config.toml
norm = "rmsnorm"
rope_fraction = 1.0
batch_tokens = 65536
MLP neurons of a small language model. Each row is named by its layer, matrix (gate and up: input weights; down: output weights) and neuron, and shows model dimensions 298-393. Each number is 128 + 24 x the weight over its row's rms, rounded and kept within 0 to 255. Numbers have three digits each. A neuron's up and down rows have the sign that makes its largest values positive.
A block is one neuron, or neurons of one layer that tend to fire together. After each block is what it responds to, as a language model described it from the Wikipedia text at the highest values.

L11.gate85:148133116159135124133141097124140126113183133124123121144115163136126155095109151117135158172158109136143140139123128133140101130117136082130123135111146131105129187159121089116117124137115155161145133104133153116141150090115159131118094110127086099137111139136151112140181117105136154129
L11.up85:102088120124073132129090133146132134142134119145103147084135155128125097155095097121113130152137117112172121144140171108104111155158129121105136119151127142128176121137146156074132134130105155130133110100136146131115127132131148083156128166153124132148139122125130125127131108105092114136
L11.down85:134086130127151134113116131109167127121168128092126120132115139087139135160107140088122154109146149128145131112090120133128148117122129164124135060151129121138134146118125124111137125092139174140143142106146159124131110104120149091118078111089116089101103106138132110095134153148131114172
L11.gate367:099096128150131129122173073083174138127128110126059132136129134097125124078093135154135148115108142147137115114143171084097126153155162155127103108116116085112123134148141122104128173175140115101129086180115071165146122139173089144147130160124106098107137100146128157129123126157107129113
L11.up367:147124146173147085121121115125123102128153159110127103143157094105158153124108106101136156153110150147181119139056117075124136186116113148115119138118143117127119097173112144161107126123130155126123123145183114120118114106076146133142158123084155107145180149097119152102141176072130137107
L11.down367:109106129142160150111129122059149116169109141109138173138107167149163111136134129102119104174135114140099107177090124157117128161122141118154133133143122145168092086102101108116140141137142081073143112125111173147155123125135108146119116116110145136097072062165133136139123122148128097152
L11.gate1024:142140109143118150163084097136116123123122159128138135143150092154115112126116104090134138116120117128150080125082134086091103156130115114092129090129139139164151157120129127080149117141135124142135096129094090092064162136107122104165192099122156111132142103143135090148129132115161172162
L11.up1024:133113091093151133104140122144157117086109156167153118133085120140152106133125148157111131134129136104106141167137159161095056111099160155134147112101144161141154146116117174082159130127097083092058124106108139160111105118089086132117080123144137119105091102147148144133074117166117124081
L11.down1024:124115123133125123179113105201123095094094123114167123114125114160106130124122115162101074104118089137177171133106146128111090149133148109140138130146094137083129174104128184136130100118090166166129105149095099111122090146168174173115093108156126131101129133102126171134081134165130127144
L11.gate1060:159108112127115134172137127142117127104142149112123101109128170094155116132090127105174111147087168131129159115114129088111149098145139095105092112141157154157124115141104122109145134119134112114084165126094096154126094107104107144115143123114135094142143159127132135115126124139157156118
L11.up1060:115133078110088114123138111109110174126118168120168128121162171148098158061147107099116149117091113102099132125105157124155117100152143110147100098098149103109156150121157122160103109149141103151114109124160128154160139109144118144151105126113147121152116144109123117138114136140082113169
L11.down1060:127146126131122155147137138108154142121152130083114146106144150121162129141135118121130101135139127161134123151124079180119139108161166129126155097164148174132138174130129160140134127147087102107133068166169119119176132124156116153136141147103132095145111125081090125103115130106178109121
Description: Species-description function words. Short function words and punctuation mid-sentence, mostly in plant and animal descriptions (arranged in racemes, the forewings, a comma), plus stray name pieces like Pep-in.

L11.gate115:146078114091105138167079142124125111123111101123157139124080133111143125129100071124142142159119080168147105129137107143132136136126174075103080103122097132162097115115132119133098135131132142138131106115125157097099154108152131109145182110135154129093162097100153130158122119098156123128
L11.up115:167122138100125136119155150144086128146093136087124121136114144110144101135127127119106133149101109188120110116114147128139132122136125110147119093109127143106112137140133137154088171141127129151110085162118102141102086107109124142135103159165086112122175126145159132136105131125104143134
L11.down115:133158081127109136124151101168106137118118107124116106163106176125146150146140112111152118160135165158132070125133097159149128109083118074102129138113092093149137116117111133168137137088092125128126151158129172136121137118110117123154134143132117111126128109177146098143119104058141097128
L11.gate521:120122117081103148111147124150122131122129162119145104106066170134132169128097137150138167105086075140143116144101109185111142126143113101111119146117153187108107082131125123147110129119087178115078152159118116126169095113131085123128092150141093119124141097087138120129124161135129110104
L11.up521:134152116128148157165121123138104170120101117132133179073091118122103112075155106128124190105099113137064106086104160100124129112184104104119148134106099133126126124135119145130140128165156101114136113163083087121128137137122132116136115136140139112137124147094138151123130124130171136129
L11.down521:153145084161156127110124105139118119138084109133193089117164125112145130152169113146168116128139106145154113127107145113158158157127139138128136176129092083131201172146129142133130125112161096142122078133145125140101144122075113159082143132116148151115145135112136114160125132107145143174
L11.gate578:186130103097123150130090116116135141130145089114112150115145150122109136147110130168084118148119106131143118124105079127101166112187173153117137109096149118091111167114142144177068134161137122136160105129115125112129133173155085125158156121139124108119163180131143107122130114132129113105
L11.up578:137144089090120142080098102158124111093166115163125084099110164109142161121132118170099127162091117113097149145127101120135164120134142133137098106133116080146109121096129114120064122125134098141165152131126118165130098150159105109137160121129097148147154149141126096136104099121103103115
L11.down578:113118117120105097137113109181094119122106107100150115126139136098100090097096129142142093123130138091142095136133119134103073148140082141116109114132108130174124104161118087131122130102141113139125124135121096126152092137102136080118127089115098150141098118113112032142148088098128132147
L11.gate992:099134078130123140124112136125141109189102109098122088170127135127070134135124104117087150103128123138136087092127099163123142137139108134095095097114082119118136108156134165140163112130133120119136129080111154112136093133115104152155103136116110150113133106102128168122115141131137149114
L11.up992:142101094138157110121146143118108133140195133145136141109097099118143107161079107112129119092110132144128149146107124118132119113100130141098111149113134147134113139106098112177112131091129117123117158120118066137121144113084112119115120132054100115109142158132177084120109132067082148122
L11.down992:138105144118099156131156153123126142124147143141154102131142114099096128163112147191151120127142162102161116111161170117112089178083151059138147096157117146118112139151157129145084127097091112126096127136135141093155084101076114124102123105149120122116140100124127121164096130152123106148
Description: Word before a noun phrase. Prepositions, conjunctions and transitive verbs right before a noun phrase object, such as amid, due to, bears, following, and.

L4.gate25:114149118062112140103138120148083142128115101134146125155128124106132144121133136100124150128124117135133111135168145148133140117113126162151131138115140141117158148165141104133131126111112121088143121110119126105116170101120113125133142122101117141175079136093128153124160116125139113121
L4.up25:091153129095120134129177079122083143121150127151159088157144135117166121104176164118100116191131078117156116164168174134167105108100103122152143102149163159168146154154105094133135128152127104075103125134096142138078106122117107150125109155132158107152100125125136098122118109147163136155
L4.down25:148089148135159084167124141110123117122136109162167104131146099102130103104100073144126138138139081112161088140130130087148122127130117123103130086143152139144107144154096112201090130160126131077113157136157136121130137131123128143159080149136146148122135123180123133125106100102124164141
L4.gate404:097141121099106153159103088122118132078113125139109117130160134113102120106134124086123103122120172137128092149080158112104100128094192134131107114093125089127140163113112155151151119156141131145133140150121135128160117173126153103125115136142141135126161110106144127136128154129101165172
L4.up404:156144156119109109165153100093157137095112127095129073108126133131115110093114133097157155091102190100138108095111131123130118120122147099127135136135145140137090111129103139161167156114097133169156129135085112102151096179111156097090133134133148175134118115148179155133124126161156124125
L4.down404:132128137128145119172142106113147119064105180150128108111095070126107092141132122100126137105149132111103162155133116127118125108146106119111154113146152127120125142133107126124156162112108129105080102159131140136127138143121137150088167130101125113124101187120138095158124169139105174105
L4.gate500:128141137125141111169139112144127159096112107159149139109148133128078132143152174122127072130128132141136139136147153134138098123114159159128146167112137098126159167147132115136127113111157124121125108099147161135135112130139099144137138131139076121129146129116112150151115114137132118123
L4.up500:117186128161147126137167101143096105067114141127108137109185122107065136110147184151123127132089114077119118135130145149150113141130146148130115155130140118145137136137107121113184126141135129133126142136124145126130148120109086130129149143137104165115110175101109133124144100171117120103
L4.down500:085177097110158121150200108148113130115141135085114098161117091137078068124152138078121129096123124117108151136136123128106119123159158149116112130109094116108122171105124142102160086146131118122116145150148104107165128141110112136128104174129119138101122144119116151110104135168103133093
L4.gate1186:149138136170141127111153169104113123131121135115157163133124129100152107107106124117116129111115148138151101122100130083120121108150138133062136106148107136125127151153081127189146085131149137134154132081172147130107124098164103126189087142142144135167124137104120136141098107135123167142
L4.up1186:159171159105125128194141145155112117086123084117163123109076132106095113101123165148160116135114150112122128132136113117157129131099149153149106134150133123189113146089117123119122166135125121108151148125177166124093130113109099128103130149141118103108108121154137136101101134154150060133
L4.down1186:166108137145139178120132150136142108103194107155116115090102155098118115152111112117140131144138193151160072148124167084118160136118152157113140094121080147131099157170140126133137126120123150095097140117171145170118108108087134120114109141178163101159137098128156101090127138147151147094
Description: Structured-field item terminators. Separators that end an item in structured text, mainly semicolons closing infobox list fields (Starring: …; Release date) and line breaks ending table rows.

L11.gate20:081128133146118141132108152157117090133089141118128194110126140123138153193141135150120081147086131156144122163131100138132139146091137091099112155092117106150132126145131106128141168117128136172114090112101184105112079195141129113123116144119069130152105125109107166176136141088117116174
L11.up20:104158106102111123065152136108083120101105154148100074153091104105081104083087127113139134112146095135072128109138100111091121145113172091167103123147157103142082155167139165120127169114092133152147141125170152076136161126140118127122122134129151176153108164140135118160141131102095138129
L11.down20:136172158115092109130117157128118084165137137120145160120143133090065142122146122147100175088119151125149134183133171139133121127120177106139141116161086144095063104142113204139114140081159116147155127162151107110145156166114149110128105130111148143146120136180134106130142157184128146137
L11.gate647:143114134114090129100079186134125120172131108115135127159166159112134144102159107186120099130113101117143130112137126095067114171123157114104147123160103166109096138139091097128143167114129153132104136130149146117101136130130139145120096146129121068122146136116130132141146116139126146131
L11.up647:120145131153140125145096135117122134124071141090133171124148147117110140102112126134116107129135144131113116126127132135138114142123143118119138131167097078128108113108124163127117133160073133140098127133129167117148158110090051128113176115163105120153055156105114140111138137118105134103
L11.down647:154133174149169115152125127115098134140131132093162142146099173141098085112139135110130143092191110112151067136139099146095143142141170110132118127157145127117114125132125139142143124134145109136092082105143158126120118124123155118125164106159137143094130153157121141164115140133142109096
L11.gate723:101136068151114129098109172100129109148126138136113128146141134120151132119099126107176130118138090119156130135142073115101138131104120166150094104116145119131143116131136096135132169132160146129152134153093120088149146132125141125101133145076102130151148154131152147123056117086143126105
L11.up723:114164104123123131066127102070115122128140150107135117121109080166119162126094142151133130157148149166157115139151106129104136157129142090144152109133151094139074102151127151113117181145146160108089135133134126123141097132102144137149171135076085132137150155113135128125118100085112161133
L11.down723:111126157112122120106110121128087152159114143143162109110129126169101146144090130110135145140165133153121114142101146074151096149139125108115120108128118117136127140122092180097166135136132186120136134144148137110118173113124075097085093157123074132106118132155182111125155178109096129109
L11.gate1200:120097155149139132102119095160152185118151096134125111172117119140086152188123135161163115175133114120104137102135085128152144136105110132123127126133143102134092124130115120104097156090140131100159174104146123132132131070142145137102103143131171111134162073135106144137159125129136115118
L11.up1200:132139154185170155144153120153158114101141119127164114143116122114122143160093104174138117122146089117111139131103141159097114165140125056134132114163094117100082094153137134143103096101109144096162096122114139117156124130139124117095143135127127175114103085060115123108148126129115115124
L11.down1200:129100104107148111128143151106141118154160133145117125107146099122170122133130118122107126096149124115122134111110129128120111097146116125144067091118140132157132102074154139105128117168096152136080137092130137129145145125123086095146127142137091124136139123121122149135160120086141142139
Description: Verb before locative preposition. Main verbs and past participles that anticipate a place or role phrase, mostly in encyclopedic statements, e.g. found in, held at, played as, located in, lived in, stationed in.

L4.gate459:128145142097133131144140119115109161124130154105147120115121101114123178138093137183160142124141156137089069140129127127093155117146114156069102118132112141143094151124107141107145156140176161158164125143129139122117070160108092141151145127134087084163105126117125124119104118119129118090
L4.up459:105129112124149101145142118115117086122112134089145119133147144096117096111125152163102142146110136128102098183078175111105095129125080096120092131139136111144145136104141102098134136152157134137165105100075192104163140096107120172110133112140137137132160149192166121126161096121104129145
L4.down459:148179147093154107142101135161146062103167145101129080130145146096119125108128201145108109141143162117093113157135114121108137118129150138134126122115105122136107108115143074117144111115088078174136123131090151123121151112138137122118158136161130100165151119141113118141092101143137124134
L4.gate460:131132141160107138135146102116138191125146170144116102134140133089119130132124104139111059148150131182151115142132120123116100144142105128113105127130161120123174110097131127122110136108102159174115149114098166121177124121106124129153142117123121111132147078059123120151129122103158112141
L4.up460:137147117161093133129120125122154141143107132153117091116118113112131150144097152139117112134163109145104093154093161163144143175152068097124083125136144135138156139148092134134118139106124133147092134081129145080153105135168114118126127110147107083154150106088141091116137127107117114072
L4.down460:133131132158113127148164126141129113123098152167119127152118114148149160111082099127079101116127134149128122162075128132135148175121131138100092122181116146122134172152094118180173115080135149115068120080120132079126121123130130202141099112125140131135122148129137098092127139107120136064
L4.gate767:129094111125149126133124133149145122193141131171182103091141068147159153138114116101160145132148120134119094137106128135176142112141097158133117123121093104140182129124114128124175134103084126124113108133078145110137152095137148127166152126139112123133161132117141143082115133136115136144
L4.up767:130112098119137113127137158120102174160132131114119122127190118134111133194138183139104126150140163150116140123110150116169147133137117126102186134109125130097123118157155133164108094110162122144153099125103123117130124121148142108145125102100128094100143084095137171148124136104137107113
L4.down767:139085155111121136155138094138140161131157097115102100136104095169146145152160125159134138188119156160178093164106064111162114120122117128139091128158086108111128137092135145110179120098118131116112076169101102127124093167133123159121147116152144129068142072140168133093161120156117133105
L4.gate1060:102123114114151158157123070104081098128114140090128135135175138134101112130120105126111146111110134109098100164127122161155143112142130114164146152132122096142059143137159116110142138139154122131169119151169114167148153138081123119111123110116178171135102144103119137088135106143163153112
L4.up1060:147136117141120146140152126128108117141162174157137159116145086131145156123095140118118122150121191127099116137174131140118148092125180116140147121121131109106132137112140152087170133178105114152149123123117140102115135138107131144107158099141169147118110088158103065136147132148133103151
L4.down1060:152114100146097109124189145148141125134146140138147111106126129133152142107135154129136142158155132127098127138146131134132146138178113157128128101131140157142157108106135146127139113117114153083078188130089146141075132141114107114154117129110100112116121125110139135146128106126103102054
Description: Office-holding verbs (served). Verbs like served, held, took that begin a role or office phrase in biographies ("served as", "held"), plus election-table headers such as Votes and Total.

L4.gate363:167119152131127147138098125147129092117103128105131145149114122123114139121130084121156103125078147144125100124128131131089133111167102121091141141105119130125149132098104148088134152142108139086121176165099116141099143150120159089133097113221170130118109150110102121073156105141123080085
L4.up363:127141157154153114121114124141159142155133120130169134102139178133172084140120148096165107118143111112123080111123123159087134114136108156147137125145128127156171140097130127139161172123083132089087098153110089176137136141110170115143098143145121115158135116146119128138148146083126073155
L4.down363:149124130132156105107119150146130141145142096108134148122090118155109089198110105117164103103155114167136109161127103104089134105103111119146137147132130158157149161097098120127166183110160144131132120180159101148119123169123178086143098122121127086128142095136165103139146134115120073099
L4.gate543:141101083110107137053109181130084135128109142127125128115107114115150104126104137110152150093114139101152085152151142149134145090117135110127118116124165131090118120105147139135120151158104112122122156130139144152179125115173166116164134131129125126150110094140114148151150107128072129126
L4.up543:125124111129122169092141132172114117120150170121097123122150116126107174141129120102148156140147131104139088103125164149133067088126108124145139117101121128185144150103120128123133120117093118093137139085121142113098182105123110129174123177142111134108136118105105110129125107135080135103
L4.down543:149096106118108147091117118112070123104139175119091138127122125105084131133145130085166142112134119161125126114122189181134089121169112099132148119088128119148106122120142128122091104135131133082139133113101163130129181102121127126146136142097108141131155135178161121117132109147096134114
L4.gate886:136157089130112125096083124119156130148138109174120095104121119150128129157126088156097147134131152133116101117107116170138142129105153172108124145067144181152077163134111135148096125115110129145113144160133105141140181145140148109156137143124076128156069151113158104081129149124121133110
L4.up886:140105141109099159114116101140072114140115141157133119109094138101120123120152145146107125130116108133114161097145142141142124149088082139112130094112117101137172144111096144124159107067135086133100133142109094138124132182110151130121144124064128091170154124142122108163119133100138119115
L4.down886:106137125131159140147116149091110109143123161127122151127085100113129139178127134136127184123121147138122091137120146150122164162141158116103140134126121131113131128129110161086135151122116103114140117170172122175125144134115121153130149141102065132111170135134126120143084118145108104131
L4.gate1005:111076102144130117137116138099145135177145132141153147099127109148164129151130110092163147136109133083149146125099095134154175126115150115122121150136097157125167132164112130156097106140089114120098093126083125133130118150135128118127154113157125125128101130156097166139139111124127119137
L4.up1005:111130135097129141106116098082103142116125128166121154136081092124164113117118173145144125146124096129116163108100118092154137111112159144133157122105119143149128154139107143141130135165125163153134085137136120110115160137128097114152141094118094161132140115117100111143122107109150129142
L4.down1005:113159112119131142139098104156122139132123104144127145120132138155142148143179129112116114168096124130140121129146123149126143104169158143080146149113129153120094131115164133153123116127158154149121154126097125127117129112114115104138135100132141170151105148116111162135161104139117137091
Description: Comparison word like. Mostly the word like introducing a comparison or examples (played like a guitar, films like…, unlike), plus as or such, and scattered word-fragments.

L12.gate331:098073126121106150130130081135134175121098133155155132129118122131099104122132127106145154134127177172107136119120138112109133107144166182141146153126120119123146174126093145117144138170129162139116121137129118122133110149124139156117075104097151164110157139105080138115067127132110125104
L12.up331:102131134101127096102126114098105121131142146133115118165181136189142175110139121111135150148093114134147134140158162133159113120133175122106122158151162158131106161113109125104144086091181161163133115153078067148090093094142108150148148139170146140152157130142090138150149127111106127107
L12.down331:097118111102135103090164133131140141114169152102123108157126117159122082096107080136144138130141125112120092102116166152105170144119126110145133136116201131093140137149123118111168144181106166078149101158136131121128148153150123134128111122099146107125121141083098127093143132096124121092
Description: Wikipedia table row boundaries. Line breaks after a table's |---| header separator, starting the first data row, and cell-ending ")" or "^{" in certification or weather tables; also prose on rankings and awards, e.g. "Hot 100", "charts", "awards".

L12.gate344:143165126090096127116128127113110122123093118129102099124141143072110147146083132167142183119096156111113114110114134094091158117105119107152082133139128142097145088146148132165109121125113125115073089144106139110133126114134155185191182114139140139111134158125148178158133106102130164152
L12.up344:134126158095095136086110106144101088150156137072110106133142125095126125109086167148117121119146121135162138113144126114100092152145120155137068148137144130130118111105165157140121100153119126119070119091129140094106112139110121131129151112096138145144159103109153149141099082111121103144
L12.down344:144166134124160148137118149151126122126087085109136128109160122129094160140098137138138158144135143120106147193101084146189139160124088132145115123114111111148110133151088113092168172136119147128096071087130176107118151162145140168140134127180156155095111150104115110154120092116127176094
Description: Passive past participles. Past participles used passively after was, is, being or in reduced clauses, usually followed by by, in or to: accompanied, represented, released.